config.toml
num_hidden_layers = 9
norm = "layernorm"
bias = "none"
train_tokens = 751600000
MLP neurons of a small language model. Each row is named by its layer, matrix (up: input weights) and neuron, and shows model dimensions 16-271. Each number is 128 + 32 x the weight over its row's rms, rounded and kept within 0 to 255. Numbers have three digits each.
After each neuron's rows, "fires after" lists the tokens most often just before its 100 highest values on Wikipedia text that the model never trained on; "fires in" lists the words (lower case) most often at its 100 highest values on Wikipedia text that the model never trained on. A number after a token or word is its count.

L2.up819:132071154036114088161207164086112189065162130151154129177133130080104112143121146118154054103091093120179082068125160188145148134147153127139141116109193111110170134144171132182143069113131138127141085089186088126080125117125154140108169064184096117165115181175135093125144139149135104105152106120136141167106140156122127180049147106150124143142125089202135134083103226062141163069165127126161172129141092100125130179180119136136126121107034096134155145194107109116113121154098097168191136115137164106104140168114140141107046125169124082175119145115120182090097087145172128151122130135149130139135112118110119143091107155162145093111134167128121096081070120159140168105136079121171115147112099110127138141140113104156146122109109136126150101055069104171182130153139127
fires after: "\n" 44, "-" 17, "|" 6, "===" 4, " \"" 4
fires in: "the" 77, "a" 6

L3.up1130:120159060074091071160115114119085152128136152117134107160199080079114125110111131143136149116138139113130157128161085149151169153100067076113090072064113072113199166173124096113121081132142130125150077133153138161142139082123172110125189128116118155089145112184175114160126140145086155136161115132154132131082092128145132162144121115069136163171158143116156101070111185113109155139147151141108171115119128095155096137189206132093130116131057137065161133160110145165105145115152105199191129158111159111133114097101174151114158140147102083136140143042134134057197084123147138136134128095136088146128126147088090098104116111136187129114163152123123080115137101123201095157174166163154164178112118123094087127100135126154135099117078076112118173138102142157190133115153106
fires after: "," 56, "." 16, " \"" 5
fires in: "who" 36, "which" 17, "he" 13, "no" 11, "that" 4, "when" 4

L3.up1186:175162127104165122136135144117110125141138150147124111129126108076124156143158149103137160083090082120151182139076100200121170162206077119145133100100176103142144129088138115116151170110167161133105162070118104100124115070121097159077165156117084107150107139089144114090162179166118103088090104121160094065111134099117095180095154153156101145093075068141135138185083133137164086071122174146153146174117037140132123126138157141187128092045110115123136130178106155139088087142068183095076135086133162143127130150088115135119048145135151103111130098124131132169169118159187131134094138115152126137111157120106164156119143133092110113127130159126147171124088154139163119145076110175098106117101101203120170079141112128107100112164210133153101131109108083049083099160117108
fires after: " the" 25, " his" 11, "'s" 5, " her" 5, " second" 4
fires in: "daughter" 14, "side" 11, "brother" 10, "son" 10, "half" 6, "father" 5

L2.up228:179164102063100122174155100172148105110104175114093102114145112090122130131142154109168121056115138128065085138113177148116146109160107115190134134075100087133148155151119181091160156096116123088170067117176133170120167142112169043088168122151086145113083147150174133063122119131150143126083120130151092132135154102156127141096159095128152150127155136115143164117131210075129095138169143140137213158100132103184144130166129070128120128133190128101120150150158076120201147157114120159161137095129176137131108096056156102095120098132125133166135128075153198092198118141121143170117062120162100064142189145098139173135130078132135119155151113040102106121100145181105110140138152104129132110110140119121154132086158150149156142125115134104112151088042090118161141102118070
fires after: "\n" 31, " |" 11, "-" 10, "|" 8, " \"" 4
fires in: "no" 52, "the" 17

L3.up807:166113124109135161168106193098157059095137092138110101092163162137119098128129119100169130105145090130142133133135137116076172120154105131174125123103136074155151119164138158168136145112148171133163112139112156158080115115105178126066193106204060120114102104112123070147167148175148137052142090053129094093130124135137125173141117107177140189128179089089177147153165146143090151087178138099139152179093088101147136180108139151162059148165104178115123092132151175085134098133116174123190134116111138101135064089106144131088119109162177117177133143113093100096172137105126111188108086179191107107108165126106081121092128161167130119062154100095184156150131123129196118163158148141081188124092064132195132067087140103102126133144105109104104169061141101182180094116146132
fires after: " |" 42, " the" 17, "-" 6
fires in: "no" 18, "l" 16, "only" 8, "not" 5, "time" 5

L3.up768:127120159110167084177189148136074161122140166140140128181199156075161143118132102113134132194132145077134074090147103154162170103153120141112147099119121117147112131157156102093129050157164117159130108135136153218068119100127169110150123118167108093092163120127112056124113107114122071078211124148076181109080072126114154130174143118068137123227117155151181168073105211157141115072116112117140144158115129089146110078122172121170161117092172125120140124160142125112133145087150106168160162072171150126113161110107140142166166071185152085125110156117120128079151114147115081144085125087159097123079124118094106108142111112170142096098157052099154106118105145073092133088131112162143107117114132135104110173110125181167134148131154086116144097095126108137170104170134065
fires after: "." 30, "," 22, "\n" 7
fires in: "s" 14, "this" 13, "which" 13, "her" 11, "she" 8

L3.up399:090125108103189172151149132172055086130157127141107106156137118117148119163145070115142153156077124105125106067130141141140152113125115126149171116137195087172157088134061109150086108159211086130135095169150050159112115156166119126105111091143127119196134166105139084154160146097125118088121120063127132154143134142139154147183127152119077098109122120157169180143135138138115105020131143161135143145146099097164154122143167132127128099152122123119102093158143153166129124131160140120095076095077146152134174122156131185084177159172155182116132100162088114083085056186116134153158114115141146119085141163118166154194217169092118158118185118074089138179168121061111152099175167150132142108098114151154145149137133076151105091111124099130156110183149065142095116114152121
fires after: " |" 45, "-" 8, "|" 8, "\n" 7, "–" 5
fires in: "votes" 13, "year" 10, "career" 10, "league" 8, "date" 5, "goals" 5

L2.up237:121118162103157124165107140109128060124101123191124095152164098124133149132113117136116120110079054129126141116095079168083138074132125108159113121150119121137086169162107115165156095101148093170104163164175175147129095145170105133058196145106145158132171132145168113175097168153021117098084133091182149130112132121033109238152094135154119138151166090116118131117117224147168185073184111206107113126184107093123122141167195164125107150129125131154123138109115150140144116095144140145184137145132145132130117045162090122129115167131130154116102077154125126112136106118201136110153126140155056144089167117126112126171162153090129154120188095080136062156097123104149093113145108107196143153099094117108132124094121143122100125145162111184156081134102108068135030130189163
fires after: " |" 58, ";" 7, "." 6
fires in: "2" 67, "21" 16, "2nd" 9

L2.up508:122087173109119068150106124091105088117160089114115106113158132084089153132137156126061095104118130157200074071102055157181146111114192138135146072101171076159147164136084112135153134137072098157154165130115105167136114168175111150132129117129131209081117071172148128125162121124172086117192107121138144169138161150146100164135132135119202136190174109072123125118124128173138137069152140129159196133088115130173129136118162070127101115116076134170175093125132065103150111071118079135160144124118141125044098122113125164075050169147128150132167128170129125102155176110246133068177130183129122078152206149124114121172113097094130137166195125107114120120126135091176098088146165106121143118103076110143125134072120097165134147117139099115160066108071104133171122114181125
fires after: "." 31, "," 18, " New" 10, " Los" 7
fires in: "s" 27, "kansas" 9, "york" 9, "missouri" 8, "angeles" 7, "arkansas" 6